{
  "positions": "rope",
  "rope_base": 10000.0,
  "parallel_block": false,
  "optimizer": "muon_variant",
  "lr_mult_o": 1.53,
  "lr_mult_down": 0.7,
  "schedule": "wsd",
  "batch_tokens": 32768,
  "dataset": "wikipedia_en"
}
MLP neurons of a small language model. Each row is named by its layer, matrix (gate and up: input weights) and neuron, and shows model dimensions 32-127. Each number is 128 + 24 x the weight over its row's rms, rounded and kept within 0 to 255. A neuron's up and down rows have the sign that makes its largest values positive.
After each neuron's rows, "fires on" lists the tokens most often at its 100 highest values on Wikipedia text that the model never trained on.

L2.gate367 [145  91 132 136 146 108 115 120 139 128 141 105 124  99 147  94  94 146 147  91 186 152  99  95 112 135 102 121  79  65 125 131 158 109 151 116 174 121  99 165 164 186 134 115 159  98 152 136 151 144 123  89 109 123  77 107 144 126 139 155 143 141  93 140 142 107 130 131 161 123  97 127 137 101 132 143 128 148 122 142 129 178 133 135 119 100 134 119 136 136 118 127  87 145 126 140]
L2.up367 [151 105 150 112 137  98 125 103 130 128 132 149 138 142 135  83 115 154 145  71 169 164  94 102 113 128 108 140  81  95  91 129 153 140 161 105 163 122 109 165 136 167 126 123 152 114 130 136 153 137 118 109 127 123  74 125 119 133 132 124 149 144 110 138 154 121 124  82 140 150  90 143 132 105 135 133 138 123 124 163 146 205 130 132 103 108 118 114 122 122 122 156 104 152 139 113]
fires on: "i", "y", "ia", "e", "iti", "ing"

L2.gate360 [205 107 142 137 116 150 143 148 102 142 153 118 152 126  91 137 144 160 141 111 131 143 149 131 130 104 133 158 137 134 139 129 115 120 124  87 143 124  77 106 120 204 111  91 148 168 160 102 176 129 152  91 109 152 113 124 137 132 136 115 114 115 124 128 127 116 115 171 125 126 145 128 125 121 107 125 127 121 126 157 128 111 130 154 119 156 166 143 146 138 139 193 139 100 142 109]
L2.up360 [139 130 160 105 163 123 125 116 113 129  98 169 142 121 102 186 127 101 139 113 136 117 125 117 141 127  99 137 108 159 141 159  81 168 111 121 123  94 111 124 131 150 120 130 150 111 101 169 161 139 207  99 109 157 172  96 142 113 113 163 181 106 127 126 116 105 133 151 116 182 142 182 160 114 148 152 162 127 146 136 112 131 137 140 156 117 167 179  86 142 159 151 163 129 116 108]
fires on: "il", "es", "i", "l", "j"

L5.gate138 [174 149 128 133 122 101 150 129  96 114 165 133 170 137 103 159 100 133 103 125 138 155 127 123 116  90 138 135  98 120 159 132 110 127 112  95 132 133 159 122 172 109 162 122  98 121 147  95 118  97 147  95 127 132 119 171 112  78 100 102 146 118  97 127 174 175 162 133 140 140 130 130  91 139 113 175 138 171 119 128 114  88 107 146 110  91 145 149 109 131  84 106 117 159 172 127]
L5.up138 [110 108 124 144 157 139 125 138 113 104  82 102 180 147 133 152 133 120 151 157 133 113 101 119 127 125 121 134 123 110 117 182  95 117 140 112 113 105 101 141 123 151 125 114 152 125 112 156 121 161 131 184 129 142 115 159 143 155 123  94  87 160 147 155 152 145 128  94 130 119 111 163 146 132 163 118 124 170 141 114  99  92 190 150 137 130 149 131 120 110 174 124 151 127 131 125]
fires on: "3", "i", "in", "leg", "y", "4"

L3.gate382 [158 134  91 107 103 113 155 125  77 157 129 106 127 118  80  98 127 101  81 107 115 128 119 157 119 168 117 166 163 110 119  97 108 156 164 100  95  96 146  95  96  67  64 136 161 132 140 131 139 101 139 164 141 133 112 137 125 160 127 117 168 122 146 144 150 134 142  89 146 149 126  88 111 116 118 135 165 156 132 139 116 163  92  88  96 168 123 140 127 131 104  99 166  87 128 141]
L3.up382 [119 139 105 150  97 102 112 133  94 109 123 113 142 127 134 108 114 115 124 111 151  76 141 172 124 148 128 147 131 126 110 155 146 115  98 139  96 125  85 155 106 112 112 104 112 179 133 128 143 157 146 121 148 158 149 144 117 109 153 144 143 111 171 103 133 117 170 120 123 155 172 133 114 149 110 137 128 157 127  53 135 171 112 144 140 153 120 118 127  63 107  72 122 116 138 158]
fires on: "no", "io", "op", "to", "up", "t"

L8.gate826 [139 123 131 177 157  71 119 101 120  74 142 114 146 139 119 127 125 153 164 137  96 139 125 104  96 124 117 118 129 139 104 115 144 149 115 138 105 143 104 124 142 123  80  78 155 158 103 148 105 145 142 137 176  69 134 187  84 124 127 139  99 148 124 104 130 112 145 122 114 122 124 110 137 121 166 205 101  98 137  83 156  85 113  92 103  92 142 146 166  71 141 145 129 146 120 125]
L8.up826 [161 120  96 119 111 162 137 167 112  88 137 165 136 134  89 137 130 166  98 133 140  76  84 167 117  90 110  98 140  83 126 124 106 125  87 108 120 135  92 119 105 135 170 183 134 114 144 121  77 116  99 130 105 150 171 127 141 130 133 145 126 116 142 140 112 137 129 125 156  62 152  94 137  81  97 135 141 114  86 145 138  85 113 111 148 140 131 138 156 150 116  79 105 113 130 120]
fires on: "-", "1", "0", "3", "'"

L3.gate538 [173 104 142 120 129 124 154 124 149 146 149 147 131 191 119 160 147 137 106 124 125 169 134  92 144 100 132 120 161 113 111 163 119 114 163 111 114 156 151 116 131 194 117 130 105 146 169 123 122 114 132 136 117 162 108 164 103 102 123 106  98 130 128 162 132 126 162 114  97 100 132 128 126 164 138 147 140 178 124  93 123 136 144 116 143 164 159 129 151 113 140 152  97 123 156  98]
L3.up538 [117 120 105  91  99 158 113 111 152 139  78  89 121 150 113 172 174 146  97 117  88 129 118 133 119 132 138 137 123 123 105 131 119 125 133 176 101 139 117 129 153 127 138 143 186 125 119 100 189 109 131 119 112 123 115 118 123 152 167 123 141  83 106 185 138 126 139  88 116 112 111 183 101 123 102 120  78 126 126 143 130 120 115 123 155 134 137 144 107 122 153 132 151  75 131 122]
fires on: "it", "il", "id", "ic", "i", "bil"

L8.gate667 [136 137 162 128 125 137 137 116 134 168 139 133 115 132 138 154 137 113 120  90 135 136 119  75 151 111 128 113 139 117 112 112 129 135 148 169 183 135 107 146 115 162 132 104  89 165  56 101 132 100 132 119 154 111 126 132 125 112 117  95 153 125 113 144 121 140 100 165 147  83 118 132 184 123 117 130  88  86 164  88 139 141 154 170 119 121 147 155 127 178  94 114 113 131 100 114]
L8.up667 [130 140 108  98 142  78 128 110 137 152 116 100 139 151 169 136 192  82 126 173 143 120  90 151 151 114 155 102 104 165 127 123  96 104 151 186 160 123 133 120 130 147 112 128 137  71 128 133 123 117 159 138 130 100 138  88 106 114 125 130 134 145 176 177 104 139 145 143 162 158 163 127 124 151  99 119 145 136 145 153 128 127 135 110 121 113 118 157 121  60 123 112 115 131 142 131]
fires on: " (", " Bo", "-", " "

L5.gate360 [145  91 157 102 132 106 139  84 145 134 150 116 127  95 141 130 117 157  57 113 111 105 123 139 122 129 113  94 137 131 138 140 123 100 105 137 176 119 113 125 133 115 137 114  94  85 141 128 119 102 151 160 148 103 150 119 121 142 127  81 130 111 104 120 151 131 148 138 115 182  91 134 149 115 169 106 156 101 147 141 143 172 146 122 132 130 140 146 123 120 143 153  57 120 132  74]
L5.up360 [120 159 166 133 115 118 114  78 144 119 161 153 104 113 139 182 115 145 112  83 134 106 117 176 124 135 107 175 175 157 145 117 141 174 159 128 163 125 180 140 138 124 128 130 119 158 146 157 102 140 146 130 175 103 112  85 158 145 147 124 124 119 105  95 138 139 130 170 114 110 120 108 147 153  70  83 129 130 111 125 147 138 132 108 103 118  94 138 121 109 113 132 128 139 138 158]
fires on: "ing", ")", " other", "k", "i", "ang"

L5.gate686 [ 81 130 156 136 144 110 110 137 124 120 128 115 105 135 135 156  89 106  78 148  82 159 123 150  90 169 106 116 120 137  91 122 166 124 151  94 157 125 129 142 108  89  88 133 103 136 104 104  91 116 165 105 113 103 104 141 148 101  60  92 130 120 130 135  96 142 132 157 126 113 120 114 138 135  90 118 123  97 155 149 113 182 138 113 139 142 157  91  85 132 126 106 130 154  81 142]
L5.up686 [105 136 131 124 118  74 127 135 115  79 169 119 131 136 154 155 152 114 103 136 160 171  98 126 124 161  69 166 110 104  84  95 151  93 121 129 109 151 122 151 119 139  98 152 132 135  92 112 134 129 120 136 116 111 108  93  91 120 122 124 107 103 119 136 111 114 130 121 145 128 113 122 126 103 167 163 129 122 122 127 141 135  83 118 127 121 201  88 122 111 121 122 155 166 148 154]
fires on: "e", " name", "re", "o", " show", "er"

L8.gate297 [119 107 172 143 147 114 126  99 107 105 168 128  97 155 146 133 121 101  93 114 137 151 115  96 110 174 115 111  91 105 147  75 161 100 133  92 161 118 121 140 140 162 162 147 119 145  94 131 124 103 114 146 178 124 122 112 115 128 118 114 150  99 127 175 140 121 149 117 122 124 103 118 159 119 136 114 125 140 175 166 118 167 135 156 156  79 167  88 125 139 102 147  94 149 145 107]
L8.up297 [149 121 106 146  66 124 146 111  77  96 152 136 131 124 137 124  91 143 112  93 126 163 124 163  90 130 197 120 121 100 129 136 105  99 162 144 146 161 138 149 115 131 121 157 149 135 125 139 133 135 110 150 133 112  97 117 105 109 156 112 108 116 108 102 131 117 111 158 118 118 129 125 143 110 144 126 109 179 121 128 145 156 137 147 128 124 156 148  94 129 120 152 139 118  65 101]
fires on: " X", "ang", "o", "e", "i", "ong"

L2.gate525 [113 105 138 109 125  65 134 135 120 127 135 172 117 146 144 139 106 167 151  60 120 143 143 135  86 143 176 125 128 126 129  72 161 136 131 156 114  89  99 110 156  85 117 139 116 154 133 109 145 123 125 176 122 153 129 157 132 100 147 140 128 125 157 118 130 158 132 139 145 135 143 132 138 123 130  96 110 129 188 147 156  77  93 155 126 140 132 104 126 124 145 185 116 107 133 116]
L2.up525 [211 166 121 105 100 119 120 165 117 136 114 132 145 137 129 120 106  81 119 114 102 118 124 116 135 132  88 146 104 151 142 137 116 120 144  95 130  64 161 154 127  75 131 150 146 116 107 105 121 145 135 159 150  99 105 100 118 148 141 129 157 144 123 121 131  98 126 153 129 143 130 119 139  79  83  93 120 128 142 150 100 120 141 135 135 110 140 120  95 154 115 124 127 156 113 121]
fires on: "il", "y", "er", "al", "ral", "ala"

L3.gate812 [100 134 138 103 144 148 135 162  91 149 139 115 124  97 124  69 117 151 102 119  99  87 168 136 121 129  86 134 107 108 103 107 138 131 134 150 147 110  75  84 118 140  97  72 125 147  92  84 153 125 161 132 159 128 141 116 146 152 121  86 147 108  98 120  98 141 129 128 132 163 102 175  70 119 127 160 116 153 154 163 105 134 102 148 115 189 153 192  98 100 121  91 126 108 146 163]
L3.up812 [104 133 144 167 133 149 118 136 125 163 104 104 138 125 123 119 120 148 106 114 116 116 132 185 148 176 119 119 175 103  59  97 123 104 115 106 123 155 121 128  88 123 101  86 136 191 111  97 115 118 165 101 160 100 141  85 138 128 144 126 147 138 113 150 132 110 100 172  87 155 153 148  74 105 104 151 114 165 132 155  96 167 127 113 159 139 136 147 118 145 132 110 107 108 104 137]
fires on: "mo", " Mo", "ero", "to", "Mo", "no"

L7.gate536 [155 112 147 173 152 131 102 106 108  75 123 138 142 106 129 129 136 154 115 152 124 127 137 123 143 100 112 134  91 181 144 129 116 161 113 126 135 109 140 119 155 124 115 175 108 147 106 122 149 146 170 141  94 104 141 101 125 121 104 138 144 126  88 126 117 137 115 146 125 154 176 152 182 107  84 126 138 157 153 119 121 117 108 146 180 113 104 142 133 126  99 104 119 136 136 127]
L7.up536 [159 134 153 156 143 131 117 111 157 120 144 103  88 203 137 116 173 111 128 165 128 103 128 136 109 144  90 171  77 171 128 137 114 128 116 154 146 114 145 131 131 136 162 141 142 107 137 127 165 146 123 133 104 170 148 136  99 133 117 163 123 129 149 149 149  72 136 154 145 139 150 129 156 150 117  70 116 139 132 141 113 114 149 127 136 154 114 120 144  76 132 129  97 146 160 171]
fires on: " |", " (", "lic", "el", "-"

L2.gate380 [125 153 144 155 115 136 119 146 158  89 126 138 132 131 134 120  99 156 179 107 101 116 159 122 171 154 138 111 163 107 135 120 109 121 136 136 105 110 122 157 168  60 102 164 124 136 132 117 156 136  82 122 126 110 117 122  80 117 143 104 139 160 122 105 116 122 119  98 144 139 144 131 159 123 100 132 163 134 152 165 117 136 189 116 168 125 165 114 141 134 106 105 115  98 125 133]
L2.up380 [131 120 141 139 133 134  98 130 161 135 110  83 114 159 143 121 113  80 119 134 140 117 147 142 110 146  61 133 116 138 113 149 152 135 154  77 124 114 181 133 132  98  89 152 156 101 134 154 118 115  82 148 138 143 114  96  92 117  67 136 126 173 117  81 127 138 114 139 167 129 131  87  91  68 172 114 121 145 117 134 158 121 108 143 163 125 111 107 181 166 153 143 133 154 177 146]
fires on: "ed", "re", "y", "al"

L8.gate247 [130 112 195  98 146 146  86  97 133 111  95  85 139 129  84 131  87 111 133 151  96 167 139  92 182 103  98 104 133 153 137 149 140 132 114 142 109  97 189 119 127  88 164 155  90 108 165 138 121 115 143  95 109 168 148 135  87 123 149 120 146 131 135 132 186 155 163 150 152 158 147 138  95 114 118 140 129  99 101 135 161 106 148 157 138 125  99 126 114 127 142 103 131 143 159 165]
L8.up247 [184 123 160 114 165 137 135 150 144 139 168 121  86 155 102 132 112 138 154 140 138 128 127 135  94  88 131  75 137 134 137 100 117 100 179  88 127 119 115 120 122 144 127 169 123 104 159 154 136 135 190 166 124 120 134  97 140 124 178  78 156 134 151 104 145 118 186 108 134 147 162 123 113 103 131 116 130 140 158 148 156  81 176 150 120 140 112 122 128 145 177 139  99 126 170 121]
fires on: "0", "4", "1", "5", "3"